MLP neurons of a small language model. Each row is named by its layer, matrix (gate and up: input weights) and neuron, and shows model dimensions 341-468. Each number is 500 + 25 x the weight over its row's rms, rounded and kept within 0 to 999. Numbers have three digits each. A neuron's up and down rows have the sign that makes its largest values positive.
A block is one neuron, or neurons of one layer that tend to fire together. After each block is what it responds to, as a language model described it from the Wikipedia text at the highest values.

L3.gate1010:502537511481531498499490460427473520539481525532511458499542491480530511472496464473523491478501498506496527499485488543506497473490458496492492472484487555508504477500527495559468505483528521516478523513468520521489468524481513482536489513506495530536512509526509504502546553475471479474510529520474486526510464506457515508488482492487523494485502490456532527467536503497520470496460
L3.up1010:507488449466453488513497468433477465498500483519520482536490513478464510504445489499491468451443499484480503512537487509524507458512487507463499501514494543475534554476477528516506496460545471511537493480530532486469507509494475516489528465514498494481464511471454474484487473505526528493517532509505500487479500498503462540481523540511498500479529475508499528541500464512472480517450
Description: Possessive/determiner before head noun. Determiners, possessive 's, its, these, and modifiers inside a noun phrase after "one of" or "the most", before the head noun arrives, e.g. one of its, the aircraft's, its first.

L2.gate0:492507523494547482513533505523489536503500512483511488476515528508519549539487498477508520428493450477477531486484527553486512475515474506515490455502497496503474521513519517498490463498513488453486491514514453481520503539516469481502505521571492534545481497511491516474484505515500512478499451527493469527467480442524474529528493481525501507497504482475472499510521509502486507489487
L2.up0:507483444515519483530482507530526509504542488474479501522473479531493484458466465508535481523503480483512487528503496437487461471499478534519488504457514522443523502507476462544483498515527537475505487495499508499499467493514511479477501532504477513483453500464522508501545465473463494495503534533531502480488486494489505518494526490531519503506499477527517503533498462493541516452481
L2.gate118:489549522530512470451500469529504490488509511469505471483489472499513556470517482478528465509487467524514546507496491500526498510508506461481538537548493486475487493473519532469476494490502505476501512519487492513518514481458543543521523468501459507477501474510490507484488500483497463491536489506489483509503501533496485488505494484464542530492516552502466532491522540493467480486491
L2.up118:492520516485511516440508478497510498468469491503479440477478505510504523490498526464507502479473452484516479506501477512508534506488480536562514522539499488466514513498517486507472486465521471454471530506512525521487503505496499543503498537504516458471529488535486447440488498451541527518546534507491515512473449517493486509492518504498518465510514520506504522501486486508504502446484
L2.gate138:486535479490487460525487503565529495483509513469509478485530511495518493518547464477525485522471447525493490508465526542495499490511491515486489511536498503523461515472500493485493505551507557480472510486505504538474516496469488483492492512484491504463515475429480504537494493513464532484474534525480488531507500552450498489483503493529495509528520501530485520505504490507515542521490
L2.up138:536501528496529524510512513510510496513472447501471487484476551496499514520497509527499502507521517443518516492476489519454442482478485487524500512494474513498491471507488498520467509481487486511511482513509482520506464444517467504482542471498517468502483487491498490471510479510471461505499488514507500489483556488522459508485505514488470460521508493466496487508488550507495497483518
L2.gate1031:510469499473481478444480534489439483521499525462535475447464464528515526466513457519524468472534515539454496519507564501528543534511498461489515522482460479553517524527497489502509493490524479486510469492511480561480508487510547495487499527566517527510475505519533504510476477448511477481495531520496486496483475503501500469516476487507526516510530493455461501531529504485503514481489
L2.up1031:470561546555507489514489450556525457524519463488502460542487502544489550515480524494510488501509506524532513527496501511489499504501490501504530521504506482458497519515493470500446465485475468493522484470489519456491470484490512540451492484504479520507474506509519496512490486483507509520426473484523501533436539489472517501488514537519481513459497422514519566511481492480487490536514
Description: Apostrophes in names, possessives. Apostrophe tokens, mostly possessive 's or s' closing a name (Wylie's, Bradley's, King's), and apostrophes inside transliterated names such as Ja'far or Ta'i.

L3.gate442:525510526524527519499453472523493523553453508569507488510529489517531512463479436541496478524516505500529564521520481485504482448457480486529484481494504498545507471503501501486513521528476494528533510497506483536515452523505495499540472489513466504466506548519484514489483489515513474458466489504527441495503489507496493499497514478477531494541481476492505549486537527491509476486479
L3.up442:557530506518496540454497514554527483536511509536500505537505517499532510502479543506513508495484474500502501524499542510511483474508509490520495507507513494508518503492503499493537519567515486501504504569497492497509511470522534498499521499486509501492497480486476527475505513476475513482500491485533477534487492461524474505517513514517505482478475479505487520487518504500466460505488
Description: Digits within long numbers. Digit pieces in the middle or at the end of multi-digit numbers in tables, infoboxes and identifiers, e.g. 6,77'1', LCCN 79'6'48677, #10000'9'696.

L2.gate382:529502499500500470460512490485498510478474532489501495478474500488517498500564457516463554516503473529468478467521517511512527408497507487492492465521498508506479458538488527493468534515503495487512543491485473510547498516488519502526494504492510468488490485525467519524493510502473513482513503501486492455520508497499468465508501469500489469547455524484481476501515481422535522485473
L2.up382:501516534494506501531541506454522499541494489526498485502488524517502545456514468529492500492479492547476528508525496498517485508525474463491463505502512530523534530468486530511454456536478486471468490532526473496519483507494518471549494523483496473513542546497485518479499498510483521488485503522461480498463560490484502499517503512492484519529493505462479491527526497498545489463484
L2.gate585:481504555498513443471527485452507498497485508494498516493501510504545477528471492515475502522519478491513464533512519475524523486534488514559466502470454503516538479510479514473535498507565467483528551505459492472511509539519520520504467517477496480503515522488463524489502517493544474485510499474523485484520514442494496513511521475481544501563509519532526494516522520499507527482493
L2.up585:487524532457553492494537449475532498476492563524553481490519534517546522515506488519509482540459479481497517493490506466508523469460511483524510498450468559509503552496472518495523472489508513488504537532480486489460483511514530496544518513473475526506499474543491490535509526486460458488527459478500495526551495514508477489481490471508491483529490482520559476514510521491518536472434
L2.gate928:505473505489553506551491507500479538494519529511516492536562520512523539504464521500498507461483472536519469507531527490543513488501519437504467496517503476517505482514502498478505492522491514472503507497477491500449514517483477483496422497517481528503516505510466489483516500463487522493520495498534490497497450473535499485545488494528550459507495461500484527530512532441511518530462
L2.up928:514520453529501523520499473483474493527470510513552500536493487503528541486474499471505520493494517517518486525537457506509449521457499497486439481488500493498537470503514572472502513499521467494550523487454523444489503485479488506485493508498521529508503545477506494483469518543535495507502423495473498505502478502500503505519547487520491519488480515504481498503498535494480514544542
L2.gate1295:527485507528485485530518527525483488525488492491482492502531544462540532509487514496518493493497498481480506518529493493461487492509466504509484548487448551521494472551481526522515476500512543517486510476512469520489478502467494471501465518546510476479480513531486512530475514481507542483458494487510488473513542513513482509515490471506512515497481491493490537504505482513487521487498
L2.up1295:547530545481496490485501483526534517487504507539460473529527493536519520504482523548503445551420506501480519506495463465516527480518494498491458485521486498503510540510505490515515522514515495504536537480476532501470486541513511502483477524500505465489516482502480503533462515513500539509494522508472501513516488473485491532521513500494487485501500482499536505540497470493470485490457
Description: Final digits in numbers. Final digit pieces of multi-digit numbers, mostly in tables ending a cell before |, e.g. vote counts 88,0[37], IDs, bp coordinates.

L5.gate211:515505453468515516476544438538532497536499518531536501482502501489469496518502521527520523478502538460542570504467512552526543459493473473547552482506518532550503495533527509520545515520538478483482468485518482505514502511499510494458511518578534503529539473493476505501495534477493488472487505535493482499480448494486476521495484489501478490511500484472514475491532485508496496519445
L5.up211:490519542497516471502486502485470497501455529537531478492500482457533512495550488507526519462458498466510511479503532525486533488481533492519481481523510549511514566487456533476450501516515525461499446477472489481493452478478465512491512482507505513518479505488487523455457540464526466515480490486525507496475487483473496483500517510496478518465497458524477498502490485551525462504472
L5.gate218:495504515509529493451505478492470496511459521555465480474471516461538492556489514482521514460504527508458481524444523563532473491526494549486524509493481519507512472441533482498516479483507528474496478458499484459477494508484494510483446553489507479506489490532458504459467515529527460481522478521511495518527504503512511547488464533475488451560506517505499517501503517532489500511519
L5.up218:488480545481510508515530540513563525476540530494484512509561471474551472477502472549517510479505480503487516544494492517505508507543482460516475498500531491497497497504520502460515483492516501467522482475515461509489477500523529519505526514488506512500534489541487522546487482472501471506488511512482494500481553550501461502513506525496499502449557524511494518438500492527512505488520
L5.gate249:512529490488542515485490509435496543524475573492478412460511458482467518480522481491487538519522482482528469500479516527523508464494487521494468471479474527528464471505471487537483494530538489504479487490499457495512513505486446516521472491521486527489521511487496524431503513492495477493509456542466479491551498505469491481520510455517531536475504537514536477465521507525529502477499
L5.up249:498502497479552409497514461497523526475513524502470466512527495523526533488535480490516501497486467483508497530458523533506493474513501509491514510429499478490494486506482522495524468477489521506499497499510477512496521520501456524504497521506496493519529534479493472505523507519521519505487467521467516497502445546507538518524514491513503518486507510482510480466495467541502473445476
L5.gate266:507487500492551510486494503500463468513509531495518484472526506445507452486508498542496471495486496502535505484455530522537495473514471504535483477494483544476474493490488476567495468480509546517499515511502477478545499500472488552539492564476491483532458516514486550452493533524531482481474517499522490506519505501527490472490451512483540525507532482472496524507520518522510476489511
L5.up266:528511496498546527491507485507500514502477494512486514475531503473464455514474522501468551477490514505529493527455521510485541480522527497513507551499523522503473492500526528469492526495531490504514488493473492470526490519542505539472512481497487516521469486529492486481447511528544470490541502507473480517566479475536499494498491500498487475522518512551462545508516501505495430540520
L5.gate348:454548529518502476504469504478478476503490504495486501498490467502479429492498489462505494513527478488508490504472491496522472498479501479446496538515472501469453470488509559463486493517509504496468524505485530487455539541529498514468519430547488526517445521442499517489518527491513518468490525513495468488457486522480485477486519494476513533473529519512522494534526520462508540485504
L5.up348:500525459535509469498479506501518433468467491482527564523520505546482453484479484452461527500509515481496530512520451487505488501476490425475522497538472518509443489510499566491534506511523490497459507511509511514461570506514470489454543485523484490547500516527513516516495514509493496500498543477416502474483515487493425480489481509452494508525508486478521460523494516559491568512532
L5.gate351:535535474487523485495517514487476501505512493539504483459487502519521479511504501499505528518483509597511494494464537508496490493539480514513512492484490505529486497476500458510428471498522461479491468514464503562517534509537527513498448486511487501503561478508477543545509530478496483498496554496501480520526490506462509533544486489464482505488553518492494498489518496488495510471505
L5.up351:504518493506511495497490447505489482532538534547509505515470488480493465507512480500491523523516542511484435516473485518495505510482494525503503484524478519541493480456509508491468502478500504529446505461484523491519458475504519508497492484501508518483486496525463516493548537477468505498440490494523501481506494494495532503486491508534486530484499522504501487512505491493486497500496
L5.gate500:484515573469494506567536523477468522517514525522513491486563506489494489456538505488484479499470460508460525443481507482534461517477505465485453505523500542532510452477518462568483463501520509502490469492484493494473459496536528495490518464520531497553535478488517516524491509522530501486471513535478480495555524499479481506491477501482535467465524537510510491540525506479480495510514
L5.up500:515507478528519497493475485527525476479462491488521526507487472516454478533529498498485488518522497480508578470496498512465483505487516502523546500509467503478494510492467535502480514544496468494548517497526429481478539516552497434496535470525542493486490513518487491496521507495524486508493534473468499490497553477495485451487511513493490559546534548510521428509497492523483505558505
L5.gate512:503544492499472493521519503511538492459489561500492469477526513530452478491546506503484508490484496531485523509470553541565505482549520490500527492527517527538484513502552475447503485471557514516455522488498531558491518498500494512508490505534498512522557500477470519515468507496475508500509496493488505524484514495503522498526500501516510496479533534530460481504495444503497529515477
L5.up512:506499499504472525500557505468478491508481491526494477502478484495485482478467495521513515518532522499537518501513458504471523539471471564472471510480512499466532500496505480522513479496485496457483515512476481467509508478519556504498505499480480486508459505501494526458499523497514486499493476495486522512492499463522517491506483497512534437492486514480511476473475524529474498493508
L5.gate598:496509500507465492508525507517496494520515540467520456503494505521515508500544458482483542493523490528488500479503526498492499479464477469505540494507477517510509498505551548508446505517537482500517441460471465495499533508502490526518471517532513520550487492539499484492464501492499502498503555547530482466520519492496504476509488480490534489498458516484510520536531490496469482552468
L5.up598:509508529501500490512529522464462466513490554478486468522454490505569497498519508465497488550518478514485493469542507495552509474501448498481505509529503493491507521463493519520440526501508476454478490485503475518538487511462491514501453544495513490513520522488416502516501500527473486493492500506521492479482546495429508525480502503475487515482440495532527526526515507527536486483497
L5.gate659:498520457519444484493534517549512474520484509490546486511528501455495496515549509495500502458475515487480500520496516501516479461506522454547512552528470552523489522495490481480474480507539503493512436511499507490498529485510498490505479504514490487537553492534491478500480465516560499488452529502532489460495457504493493520551488535480482495450529493484487521513515482490491455477513
L5.up659:459513483512465458448501510504498521488528478501499489539523499479481526461565434481509500466494471525496515502524498510529488499496525511469562505537488504490525499511518478435477470493511504459487484460521516524503505491465488501505497482539507491514518499516469522501468483514519492483440524506519490513495435485481498467525536468507471516446511484541515497512514472490472506497484
L5.gate717:526522525501535512478489520481492507494490513481530475485516505497497510516547501499457451531439505496564497537435506503488492476536503510527513494487498489451467486531519492541541462547519503492501477517492503517513481517491471498509507536520446488487503499498517492475479527529458450483501538513494484492522483498531526470536493531495499488518520521497505474505523476477495486502476
L5.up717:489520481504490494490523476570466531467478456491497504487530503495491477483528519463483455484456501502487468532494542513509497486485478549516512553484518534490458513526515509518489510488466518490475454485498537518456504499480494508471519502514464514497475499511537508471498507502486456506478508480476511537514525488525487532496503477500513497508510528467512448508501515532476433460489
L5.gate767:496568529512519486491499451473523484509542476490483499507481477518503520455506507481518451480550507498482467557490519551509500473526497464465489550535512531507488479497485503491461508481518531530499513522511502517498510495494484455541524525507514519518546507505500497550456463530495510495474496504521479483489562498441479516505493516519496504478488473499524554473520523490471541459467
L5.up767:512522503526522489488543468493527492483515494488482531501511486502520436526562488440506489517498501500501457507509486534541513476497477450484502514515500506477469471455505481455489500487510507525515480496518461516532488535498480553529487539497522464495512502478504492525501512535475514494501556493539496492494531527452501510551471520480508483563483534437511544461516511497497534511474
L5.gate1019:504578525508494479526467506487443519479509506510491498506505472493502480519496499486446492504506511535510485505531508489598541493471478516469509509497479486507492486525500471532487517554540514531492514541461490535529514526488519488495492528487483540506524500490474499498501542519542490501456530546529467487485484519494514498478477510495517510485479536500492507532541522508469487519513
L5.up1019:488487497517498450490524504516535510499492558516489498522482507503494472493528502460497499512474539480465510483485500515504532498520511546483540489507458514466501536464523522496490456451555486473479487491502501496513518486450500559494539487510495501515504516440506506500525512535478531483491490503504495521478530467447540491483496512547506465504478515516515567508510481499456531509556
L5.gate1058:507497497420530471474529472502519474520512541522487518455537506495495488514568482510483517531501475484528499527469471510516525472498501510493512512522489559530484478488474466504472484507529542514462437491477498573539487489471458529472523496527503516538575529490483515488523518508471520477497514542512486498535500487442479486517483465496495480487468501490479544492523505501511486478462
L5.up1058:512512514488529484506536454482503457472470498495518513508508478544511476508512491527465501521475477452529544538495440491546533487516449486506513494528525551486465469505488477498488494486514533484458511530503512533540488493440459530480550495530493496563564500478477515508511528510478528488463501556513487492531516507478499490492471494493510456489521492495508501474509468500512487446485
L5.gate1233:501515510513487486499474493511498479506554558530499510515480485512530484528535528478509487500513468517428545465483484516507482491534507532546519523503474544550513517494522478495474476515526516519479475529494530516476496475529463520513481484486511496479536542540519499473512509516475513483498484506461471543492503549474489496495522466538479465519523481479436497483528488499447475470512
L5.up1233:522545493494473462481476484483493480525492505562491556473510488477478467457496491513554483497473502514463487518496512441536495451510554547503466502488495510536526489507474480499524489487566542489466547449545509458439489492514509527487469463508448500508507531543457494523497522498509530516465471490510504544505505498502477556488518470506453497557472490527452507485492461537486479491494
L5.gate1298:469500525445526465516513517505461521535539497532445487503514532512504427505493472522527498482487480466478487500490486503508549474488468470484511518479438505488516529498517497535511478501505483500491506502482504510490515505489520521546511546467525450542502509491469502509495557543480445471526558518538487516516532472468475491476469516465501458516496531495492488448519481497547543497516
L5.up1298:484514517470533521546513495453515484514519510481466491523492474467469473518513499468494525491528528491513477514540520532525503519523512488453481558512484478472520501494498518546441493484485474511477472531469493496550507499462482540479522519520485518476527553502489502510499516514495516498504546524496483488510524506472508538487501527515453490507427510475525519506519494480497505476479
Description: Possessive determiner after preposition. Possessive words (its, his, her, 's) or articles right after a preposition, as in known for its, during his, Europe's; also table header line breaks.

L5.gate55:549520477469509521497487500525513487495433469516499500487548513508473532498492462468524493494508498465489507511478485507542525437496505537542489472496507510489515539524508445492509493520477525482478473504472487500507529480525489497503535509506468496561505524527484447513497484456496486480511496497512462485504474504547523483542489468487449524493493504520488514472535512533488475506496
L5.up55:546502506494505503493460499534521451456483529507505540486512498527483529520490491496535470524469449533500526509492503473512493476501487501508469452502479520512529458546465477508478500518468535481503445553504507471506483503544510482452538525500514510525489501543510533529510458516499493503479497501503491444506506530518484464522492485508491497496522492504452498449505521515531511472486
L5.gate97:511522513492507481514516419540470523489490490525525488495564545530506482475531523499494436541462515511489473511473539493488492513472526489541505533489465510509487505493455502503517476500507533546513508510478459517459486449508497495503507543483504484505491512513505492489516500492478437505499492492451484496527523514539530454527547483500500509467472518478528493470515483536521473460536
L5.up97:447502498548443518450463551519502540521463492486493518489520435484531505449481495473509501498513504535499456497487496498484493471482461484488525462497493481500505492521512510469530503499506485468471489463518519490482491541540522463439492474469501525517478525444539490513492469494523473483474486510499500565474493489487480471505549478515476542502493498513487513532504504511501457514490
L5.gate237:538496507514468513531536522488488518545535490466489525500492547542513527532497510496501461539498457514493496517513506477480491483496479490494503496527525519508505498481469500476464502538484480470491420478504484505466475483497478464534506534521498535502534487448519539507517543531470510500514509506515475532561532492519554453475488518520469513481535525500491501514510481460524482459469
L5.up237:565488504503505529519480498508512501535492527495471511484502514510442498522522532495491480545494465516467490542490448489508546492498533553510505513458479503507505530478464523495507524523484506475492488532543483463492496457492459540557444558492534508567505485482487517493507497517467484493501516497484488476557540504530565434485499493539493517486520505510457522513524519489498491489502
L5.gate315:529516504495551497478469510526527484473540460510457504495521485509507454501481495485498550517507464496519518497517469450523536482485466470509493483530486500475530503520484495506500531504559485507506462462499476496538472514477463500477516469505543475516526471491464490552534495500527497495508521535511471482510491475523518481496501514454499520512471499462527531496528500495472484506468
L5.up315:495478466473497511476500507535496503450491519501500540519522494480470525474509518476511518490526508489496500484494497516534541541496535513509487521522508456510499510515495560506509541466522471517459495519530491479469477473496532505487473516471492477499505491476489529473515519505527486546471510494526513531494467533479481512451525503479481480492462497507473476527484462451507500476465
L5.gate415:510511485477483496518453545521494498529512508487487501503485506499490524566491503511534502471493517489472507546455477516498478491551485491510501490466496466464535527510486469475507518508509485474530472509550485475520489486510529545508504521543512500499467474497506534447473495473479485496520523511459460534496549493508476488500507513485481516510495468482501527460524499529491484506453
L5.up415:512506479484481489499475490495523480500463544526523553477496518467501493495508495514517470466507513476497494503468493483487489470520490513487495506472509488468516500499484479497485513534506480558517504564478447528560468497531505468514504525465479508473521435521492467530539492430459503492553517507454487477489540500536503496472508481487491501535533533530515531464515523501511526481528
L5.gate491:506541486488531496473524496506519521540480507513525498522531501537461491495523528521499531484480490522431539513528494515515498444486521493517511501484506503556508506489521536441485509501506461473492464526479485470515525500494485499470500489538524541514492501503497473503462509536507499460525546494546450500525519504470483466534466470486507504521495518535491508494539468479512456517491
L5.up491:479443489489445470517498537480505490517509495496495488518540496562526481450518477507470510460536537504519515509499437502519489473511476480537509457469488494475523509437482490509535520524481521498526497500499486488497543469513540514482541507473509500493508513514511463495496502507519481502504532490524492487519499507495526519508508474515496539512525529496497589484498499511538502534496
L5.gate746:484522523488558529517484468520489503552522496476488523515524518470523498471450469521513531479549465521497471470482507493517487482499471458503516472546495490531482520505492518516507516540505500511497498477499480502511516501497530474501477491466536496558493535484478516529526455492506445498481496566501468505534480481493486462494509452506504498544505486549518484532529546540519535513515
L5.up746:522515536466524510532500458473520495501511552516464516518512560497520521485458484505522527497524518488547515487506508488533491518541486486475504485513514484528490510466494563530493469496472506489506545455484483503462507516469478496552508534508524508506513533540461496520498475465478505518521509524511520522527468484488489512494473484531527479511501541490539487474484547492544540493456
L5.gate790:536571529425530517482528492551513504529498530493523483497507483545522503499520531518508506507516500483484506516478474551520517469497519493544487467491460514501476522522512466498544511517541528531512502498481502488491542468491529470495498505492528464505535459465510492479506505534480477479539490510500461493518521475526504450532513494458558482511475507547513496484533468520505515462492
L5.up790:494485484469483506478464515568508536506541541512502486512497512494482535547458496512491504445491537505457500492495513505515490482500553515501535477489475518519474537552504514500533472502488510494508493500525475464487495511523510475522457545441510498518492484511508502494515468533489509497513444514505496509469490525516503498499525524518438513519451466507488543539506534495493454536507
L5.gate842:548526522467487494497460526482507473500491502491506538530472502503497513502503516527520469496500514518468491539531546458485486495476464477514489534526530525496534496487442497497494512515502505525496446529496480486524500459550507494475520508492502483513518521538493508490479508461523476497505524495498489431505536528516495462471506494513522549452507458540463490454518504536487478488531
L5.up842:576504524487505477490460506495498476468457515521517503496460494491599509499511527476517462477543444516492481511478501480482499520514495486509485504522511497507473495523484499487529491550467504525519455547495521501547493484521458480503536455537525522507478507497549492493540527469503498476522560521493463476471521503458482448481488490525491541520518482480458486481539502547562446534474
L5.gate923:524517523517547504514488492492481498491497540513505509503526504518524506484480487509458504463513472504483504515500500495510561458538483495495500475511510515484534519525501530544513552561536537534504500508480457511472512558539476498508453525487484496554522449517444476537477507496489478464489475509538466482530477489506486470497517472552495502512507443505500515530533534461496513531480
L5.up923:466475451487491521474479457535523507450476475548504504490529468503512504434475494497517465475511501490513490482480482487497480527481507522522471511523494501493504547529499436478476560438477512535511509514502465530505498525512533453523477546487545490506534476518545446522473529471486538506550505483535516502491494506476468536494471479515503491533448496496485497506491508501493493545496
L5.gate964:524537508492479464502464497492515475501504516523552498497536513460474500505513487500539457555506498506536490510493513504501503505518511501552536497519501525423482470506508486514490526477512505527525499498526464513501475482539502466474548506505464475510526470471478476489522534490465502475543507502492477480485515532494534505494505498508489467521491496510506511511513515502522505528471
L5.up964:527547479521456519516447480487520487556540537536516522500526470487539482494499480499551503519501520530495507501505486473515502501511470498524525489497503523444499519521479505522505503490563522572534491506514525511530510468522495496471545478483488479563508478519513484491533533490461523494537504480444476490522546561506517504469508487484495521539516469526499532495513452463552508549484
L5.gate1150:455459501449537527524492487470540503490504496491505494554555496493595536498492481527474510491527494517526534527506478447503516483491481444505502466504494516498525464531492544517530468499486473529505472519499461510553468483476527496527516514527490498509503456484498468527494502466480504482515494555530476496508495496554488487503491538496503509508466489533503524518534543541507507502486
L5.up1150:496469526490504520511483529503473459489527500491511485527489496514461486501459496496516468479498496518488492509487452485489524482482463485507501464551479519512508500474480488482525485503507490461501515480509448490477512483490505529512503516484450493496463538522504479505523490481479427481479474531472492519498509493487522520527555479518497479514490491488482549478511567528520514496498
L5.gate1170:522548490498523543500477498519501515510476503506449486483524490491563469462473485500481465456568496484467458474501501473515553470521488527464480506510531531528499478499492490544501540508533471529515498511544500516481531505462531510474498517530498495471517449462502507496467527506523502487529571532515472487537507517500480456484519467510560504491506516529495528470528493509525503513504
L5.up1170:466453505464521517501450456531519531525487472528486523514472526468481526508498473477512470525486501469473472464459471517506505439489547492527502500487541535523513477503498495456527503527476526533460497493478463485520491448507477499494503492520516487460480439470531466488519500473509506481530501484509453491512456528512535515546520486477486513481466492505530500507528542491480488535458
L5.gate1191:537521531507514468504464460493525488533504501457516500495502542530555480544490469479541484483490504539488534530482504508513479484504474502561511501553512538502501506510499463474450477519502511493500446527495483510532491492537551495483500506553534508450504503543538478503517528481473495486517510495508462493526504490490519478510490501491492510494502506489461498484522484470504512481482
L5.up1191:550508542527471471543480545484543505534477542514554482498489447529507519471453485527505496514514507499468486541499476474502526512469485507497517501537522495515497530517485500525514468478508479500521486543471524493501518469506495469481479505537520512500494529476491457517473509445485504476569524521539480523458509457507483490495473501482503533485536487527447540498527469504511490458487
L5.gate1203:486536512522562538549487470494515485452489556503542537498542561537530475486511492492496491511528486478540474516487519505486518436504480427486450503520508528500509508484509486494525528502480524542509497511522527542487529453507491474510499528527467503514508492476514436534514472457475503473495509508466484465523505497496462515535515480501539518543502510445561520482524496487493494502508
L5.up1203:499525502467515486470525446551517493501479521516518474502547541513492473491527522480520459507500490466487496480495471515483487453492485476515485496474531518516491515510502484470481564528529514518512470487487489478518472488496487510445517538512490520492544431485543504529500510495469472503534528485522486510512486487499508464515538472446504553509478505492531531498509492520521474502515
L5.gate1262:514503498474503537532484532527512485543533495464499480512505517509546473487507438472500523514532526540501514537519515523529509468541512458488506505482515483529487494523503513490476536517514510508465504514520504534509517518502438491487486478528494495533507492481501547487514490501468503487487501514446465496549500547481500474462493537505448509479471481529496525525527515539480495512429
L5.up1262:473484509511524476518444543496473520510531502520565482521468500514496533524513556525473518517437478501497550494480486513508460529495520514556496495498504472526536515503509465479499515519543499484442476475499482470449484474508548543528464543511482496511529466508503463497493514542531504515473422486536520515512484488508520485516507484522454500498493483512528541460480546540492466491488
Description: Table cell endings. Final token of a cell in pipe-delimited wiki tables, just before the next |, usually the last digits of a number such as 6,8|18, 3,16|0, 20|.8.